config.yaml
init: "orth"
max_grad_norm: 0.5
batch_tokens: 8192
dataset: "wikipedia_en"
MLP neurons of a small language model. Each row is named by its layer, matrix (down: output weights) and neuron, and shows model dimensions 16-111. Each number is 128 + 32 x the weight over its row's rms, rounded and kept within 0 to 255. Numbers have three digits each. A neuron's up and down rows have the sign that makes its largest values positive.
A block is one neuron, or neurons of one layer that tend to fire together. Before each block is what it responds to, as a language model described it from the Wikipedia text at the highest values.

Last subword piece that completes a number or word split across tokens, such as the final digits of 1,201 or 28,953 in tables, or e-ight, pea-ce, Turk-ish.
L4.down19:146138135133095157118109152169059110121160114174063127103105150146144136118011139079101081075188138100096077162107162119104149108066120160115165127131145125084138155056102143101102114119131120166137186097144148151170146165183153119123061143115154192125158096110099119135145144123109112145
L4.down63:130122140121150156142113141193106117101132155164132081150151172130114129117136085095147142134142102182141137137133141096140166105151164168097102079101177097131099155129102202153141103158125103176059159096123098106214093186157121148087171167114150167126129159109174085151130078114132126165
L4.down92:139138195080111124132095148169105095113134155181117193163148174128160121139109107149162143137138101116197108129139143090126177130060105092072160138088138109062143127078122090097139199164146101099128185140188113190166083102154146156115110086152124151148119213116125186101052124136123209101
L4.down115:124114216156123061170083162119126142118122115093170127098092146084120093077163151140137096055158125144185153084123087137100121104115177122107146167174178140136169131156081133178150106118175124154123172100152151123084116081142172099117142066150148130142131141155095167084143150144113105144
L4.down131:096134129163138096169123122125190104136133138126123172171089113075201166140095096146162169161138128092119094161157085127121185157174090125107066104090115137141170157078131162117117118137158138071117121148062177090156076081143101117157074132092139157111145094176101100113159090080166141145
L4.down179:119098116200127074096121133154144091197083135120134118102105134145098099122181140104060086174130096110142136074119171104138136107162154185116115176103073122158106080087106170074127134146077145085109111151176084148180195150086124153156155135141080088150132122092102083151149132088126085145
L4.down184:121162166138221161127062219132159124152164121130160151174113141148143193194142153082115107092179142070182074123071129161173148142102129111089094111123082139114160169159112124169146120104125084113146132123111105143091134137139117118131119071119159159220080125125086118116107145144198174102
L4.down216:147134098188100176118086161144087159127114148105079093091094137123122171141091147112147156089133119181112132132121165121179117093130164125098137152107202148136126063152126154092190176137102136065094082123164101163198095153078120160102082147113070123143129126142136065137156117142098084143

Highly predictable next pieces: "ne" completing no→none, " a" after "is" in biography openings, word-pieces like a-p-pointed, a-g-ent, and " in" before years.
L5.down104:156123091112112122076155130139142157179092140173163143143139170103119178157100109125125127124103091122090131046123101094123102127115073034104119064185131143098094109132126114088111132099091134131076113078167104120139126160151121133121206142124114108168107047107146115106127097123107140170
L5.down136:107146158112116087166123111157127112120087193171117155125175166120097149092164155106142135125067111107140152177155100126114105137117165110149149142177109116172138165113188119158159198143149112101068107156102205109163116103075082094142107107104152088116147165153086104142112097057139084092
L5.down153:062100078174135154118132110195128147103099085161101100080155135096150135117175106110137178167103104171152082126148146078087135147137147095103102125121052191151138096129119164117121219148127101124117127110109139147149126089169114102080166152167134117131110125143120147216170112122130117180
L5.down216:139139105178164109134129188171143105082100158157134070176129089177054105130158124102089116117118171077099142150064152153081139079098180108137073051076070157157139116139124142166166125168159078132128083137099158110155096085079201128090113108124166119117136111111116127072175146129101117123

Fires on the final inflectional piece of a main verb right after its subject, mostly past -ed (stayed, scored, echoed), also -s, -ing and -ent.
L4.down6:153109078157141181080119094113113143158115187106163129163110080062102194144149185144144161134071145084157144144105101134117118110094092115137138169127148113095099113074098164105087153132133110137129058136134081130094107150192152156157156130091120113140115142080185158127138093136104148167
L4.down37:094187162123162141152166125144127194121144099075129154139086121144095127122153091136150102075148070079130105111143099156155141100150168128131150130119151178068084093116082185192125130089114110156118159126163099063142110109118145141145141134115144115166090189130137153107070163124178125133
L4.down40:134130177065131114062168113121074140146165141110143116095096137096102098058127129067143100053175134135125061106150078109157060120111156144084170136157109101180119082116097089131128136058173122221122148174149165122117143150136157131132115102123133115144119139150133136141169169135116129113
L4.down54:179130179119125088127149166126131115069100182184128115140148132107113095153135114083076125159152157155160114106065149162183124135165191078116117196155125141119143094083146115170108114226174142124128173162040159120122110125099103083116114189164142122141162150105142083132144127157133166128
L4.down61:164105105110113082155152126068145116103124143133109130181118161121061126126092118150172108105138157129095096118080160165166107087094160077141155120134129128117148146185062109134100104200148197139129104160114169148171101077078156065106097162140176102105074113144143141081148126139078138102
L4.down80:162127146097129119155111124128197111114161099145127092180148086149173097110119118127121146119138081121121117134095092143163045066122148097077135134165082117158146190164115158166108092117175180153098142118087153125151134108134154119185162161133124170121100151141132128141123146055179140161
L4.down206:118077152141146126146137167111118064187151145149136112136149128098125133118183106066201170073151126152136206111132117157108134125114122145119159087170133066118139137119099065083148135102169091179145136140098106160111130121141119052074155113094114115164167172168123111142155115096117170110
L4.down241:094152118175150149149130130122134133095134070118104142150092093125141161179095081140139145101136101106145058101146152138124103144118102134139168098115136150194125127067089137168118113147128142109090132098126144085174098142073142102128117166103174133109134088214107122103143148128121150110

Second or later subword pieces inside a word split into fragments, strongest on "per" after "su" (super-, superficial, supermarket), also "re", "er", "ter", "ub".
L4.down20:132164079024086114131149104158137169121148126086138132128122101184203155193136099090155143181111138206102115080151139171137187116130139114115132094165106110142088070093103127124131098127134101210146118148129141147118110079167139126165116140124131128156136147091133138176148147117053056117
L4.down81:176110070126133057113147136164196065155144104136091127139125116085065144144156081182138110151174137138122127071107125107128144138136107119165187113085133124157183110145185102079042095119186143156134108116118112114083082112106097099150066120122114144036096115169127069171116083130130169142
L4.down142:180121159075158098156084145108152105169106138080097129152111145107073123105119095070206131099095160135123132163195093095159115119134169104129153076152113108145114070156118116103159203157172144100123134139139162060121197101122187123124093103047139076170096194100078130141122097119101115166
L4.down144:124112142087124146154154113150118171145190160176066108137139119117114058123135194113121135135133103086161091172083047132192168112114143148077114153088136156114168145136121173094121123152099162122090145097076133095085156181110119143153149108083114132145140095072158155125159075100124122146
L4.down173:113172130142107170120083156081148138152186136091164137124160130105169117132100117142168145129195100112156073074083104145110112198112188118203119140157132180152146161136189096123108185121124123094170130183160066172121140115096158159130104153166109118112147133170140103119062101141168119112
L4.down194:122111148159098109092101156146199137112069174150089140178149139168066151126186162107148133138145118153147142160084093152147172100101125167181053190113077134136156148131070124142155081124027109157190123179118116134160175104092128088124114151164143209125118170099161114163137116130076085154
L4.down203:183150134129167079117133072131141142118136146144074122111083056101166123102117158128136145092087128100078133161161217148106169096099134153149147174102085122129089171113149155134118117102139181108104105193085176189098103141161120118140124122135156103152175108191109115094107126112123103120
L4.down207:186114178156105131085094067148144163108075096139122177116142064171111079099141128102133110046154165100137205172133070112176149116127140070161094062158118107061157141146114137110109097136124093174185135145114081124085158130105143128099112101127161116117133174182082185115095116085157116124

Final or middle subword pieces that complete a word split across tokens, mostly past-tense or participle endings such as issue-d, creat-ed, organ-is-ed, wri-tten, plus whole participles like released, found, published.
L3.down175:101069108118153108134108073139112122176139150140066141134131083088130171114160087194159140099163090079080146140129111169132092114183104078116148176141134165155170138145138138175132164140153112123125078122101083116148153080117057087098087210084121045162157187130144103083044118137224118157
L3.down253:161119108126163067111106123113110133121151044162070177117158079083123128107092116110138157103142097124118133122150127120112109078149146106168135156066067162145119151106109124147158077238188136157139142131112143076067097105130085118160167123132078095143090186130134090172077124100081153099

Short closing word pieces that finish a common word split mid-word, most often "re" as in fi|re, empi|re, enti|re, also poli|ce, Uta|h.
L3.down47:192170185171120136098129073137107214123152126142141168123121100105118078144098169103118112138139124146124078146125189136172154151137139147110117116104051130108124124089111143099146177072072134162112157072120168108141139124048140106130164119162105156145095121085098121142083129037120091128
L3.down249:099130149091151148110112106134156122089099151126086164132076120180152103157156149119083148096148099113137138063131141094164155091141127104119127117112142171123129103166114076121121163102137165153143155074135100131150177087118200120113127086097110167091123107115143144138192084166127169164

Subject pronouns opening a new sentence or paragraph, especially He/She/It (including the "e" of split "H|e"), plus relative "which" after a comma and "also".
L5.down40:146098184138104127144049144179155113183111136124106119075120136139089140208152130142160144090125108113173162108183104140167195173147124170149115144138168058066135111124167102092139125096169180165177119121108031070139181072145100110141134141142148132125107154113130144155139135136090183133
L5.down131:082111102083182162131114126108173137101142060177106224083106115107147138142098127104137121124122140089230117149136119116110083164076181135113123139089088096164132106101145194099113124084154111156185143128143128077142105160145103170112114161129100162127137162118097155169103136109138169140
L5.down158:146139118227119078155019210125158141127152129080146135163142164099125117115164127207136088111116130137140080123108074138118131138146139121157112100147132157152083117128098127119120112128149164143131109083123123075110175133160106154097092044084201102164111126061138169114137090139112128101
L5.down196:148160114118155165173090167152168149145142140163130079086116129115160107153133056101101095130097124142185140167127095148172191099167142128143142169065095133077105093088137167163160148111080085128151148106120073155132106137236116140112123124181131129134146131102177198176156109153152122052

Fires on the first word or word-piece of a sentence or clause that points back to earlier text, such as This, It, whose, Among, Both.
L4.down32:181177172069153118117173211117106114126097071163132153154190069085131198135129174104125088109160162112129109119130114100123152135132170134130123137097118054104107091084169136071140108120132095082146149113085144106180141120155102168091158168128138119063150147119110146075138110134133148117
L4.down89:142135121082104129113094158152102135118089126166117074128094171132089132148136109097145144178191130130153104169103140115138142087155128128153157190166194179140155108154150131096161197163093139104096142182130093089108057150135101102132126140156129140125092206117118119120163129159108117162
L4.down107:057166111108094055101163139113149182144092112177111100063175113126073170127095093159149114084126124010170157118185102148094143098112120133109079170111155117087167133126095131143170146116161063164090124117184132135136149156154117149159144120119137142121157155201101132158161138094103204164
L4.down117:141176146140092146136146179177133137143138134157138163162110133125174141168146132081099076104114119000136095065152092106108099076126122100124113106129149144156132118186163155074168123101128170139147145165133106145097104114162094105142102133094168131122137148119097224143119104146152169117
L4.down125:155108113135096067114101107099088136134154138143096128135149090110126202155138165133109178115134149121191089161132167129138167145152098118164119063112103125123143131114098145140110122198079103078187076151099176123081165123138138156119174112119149129178194161089170161116147131162127139117
L4.down191:067095171108137120131085146180145116132126107084084128116161166076127168125180121070074142174078104174136119187125146101159139145113178125147153126116139092156151115179151128099134188084099122185133116163095181129137109064142153141099153144096126079124075146063121128069079180154085126160
L4.down204:150134124119122124156145145086187118131133121130177125122103092123065144156163071094166097158119155147175090199160139150166137102159084173125141087154142090155106160099101151163155138142116094176169112169160122130147217133154128156101176154149157141156099115122113154137053123080120097132
L4.down247:107128115149132170129132155109057197110126081110089131053086109119184139144152143166119138095151172029103114157082103134141135172102156100147113200075162125139141114190128172126124115094129131113134145125094138064155168129157117190124123116164125114146090114118126249128083139149111134130

Final pieces that complete a verb, mostly inflections like -s, -ing, -ed after the stem, as in suggests, concludes, saying, deliver, remove.
L5.down60:146133119093180132204128109111065094158089128100143102106118128116164162119164084120178072106153077182104184091142122084151116090173148181069097161192120099099108102114127120093157113195198124133179110144111158097075127173082117102079087132103096116106146144097144151171151129144154125152
L5.down99:109102135143097109094177065116114170194147092166124143070110116127104166145134115147136190135126176123174141161074156157118224131148120109091112169132085192158132094097124125185080178119162081115107144169169134194118074183046067129159104149166150100136058117105129148174117148138145104121
L5.down101:147161110135109154177128146119126078088153146087085148139120089059123163127134154122181085016098129118106149126177121226152119029130148140116085173111146105109077115159111046126084099179158192132122091117124131188102111135086162120125113093134165119101111163151161119122155135172151109151
L5.down114:160133131087130057170127135099121057130123110149118206032135159115134121152149133117134141121171135137124103124152155184133109119089138137107126064118121068127115099154077158134099128128151099153143181162124173146103090133138109109168164119079175166142072149154123141124160091155127140145

Word pieces that finish a word split oddly after its first letters, mostly the ir of sentence-initial Their, plus Betwe-en, Tw-o, who-se, and the two/only.
L3.down141:109177134190126155141128117185132178085102132139172104117131127140083135130186131141114246128089174166175135111151114137107136064100095116174105139117156115103116145105066118160115098122178134121164144119151149146137157160149118139094086114117154116112130188107118071107147154126116100145
L3.down180:065132158126134130117086147151149122092129181153131146111142178106070110088078104095152164104089102047141110096100111143142125127120160106137139152147131128187133111162142206088161168156147084098124097140158101133145119127084146147149135095142140119094138099127111223148111137134134123139

The final piece that completes a word split into subword tokens, above all the adverb suffix -ly (original-ly, particular-ly, honorab-ly), plus "more"/"most" and endings like "-s", "-ally" and "-th".
L5.down120:125170101163173102137174162104082069057082150185166125117119068079137142141112118152147180188102136124120130129141117136103138124106042126114091190099140083094165116089067129164122184156141085163097105068164120162130065125134161162190085068063171114097103125123090136143101192133166148125
L5.down177:175146135073173115117160093098108164120079133177136156126110135148164126161134144134074150112132106086097073129155111155116110144136156151122067064103147117078103163149128153063175139152093107174112128141140132121148116117115129115141143103100111120137087161175113102081119117089093135134
L5.down182:123110148106163096095129142156144118079157162070041192121103067127144090058150138114160155135051116129151114092140092156144139148110124123158164111128176132097107147126067138160171122175189159078182118123113124121090196111147082128126138148136164093173118142137113165211187088153085147114
L5.down205:221164167112126140130080099113123146116105148154183128082120152118104156166199149115070154108102100159125076096132138073107202158148154130125114157060124165080131111163148163154155090101128081150102179166110151139130169144104129081169164130108146106085148140117091136062115100175143190159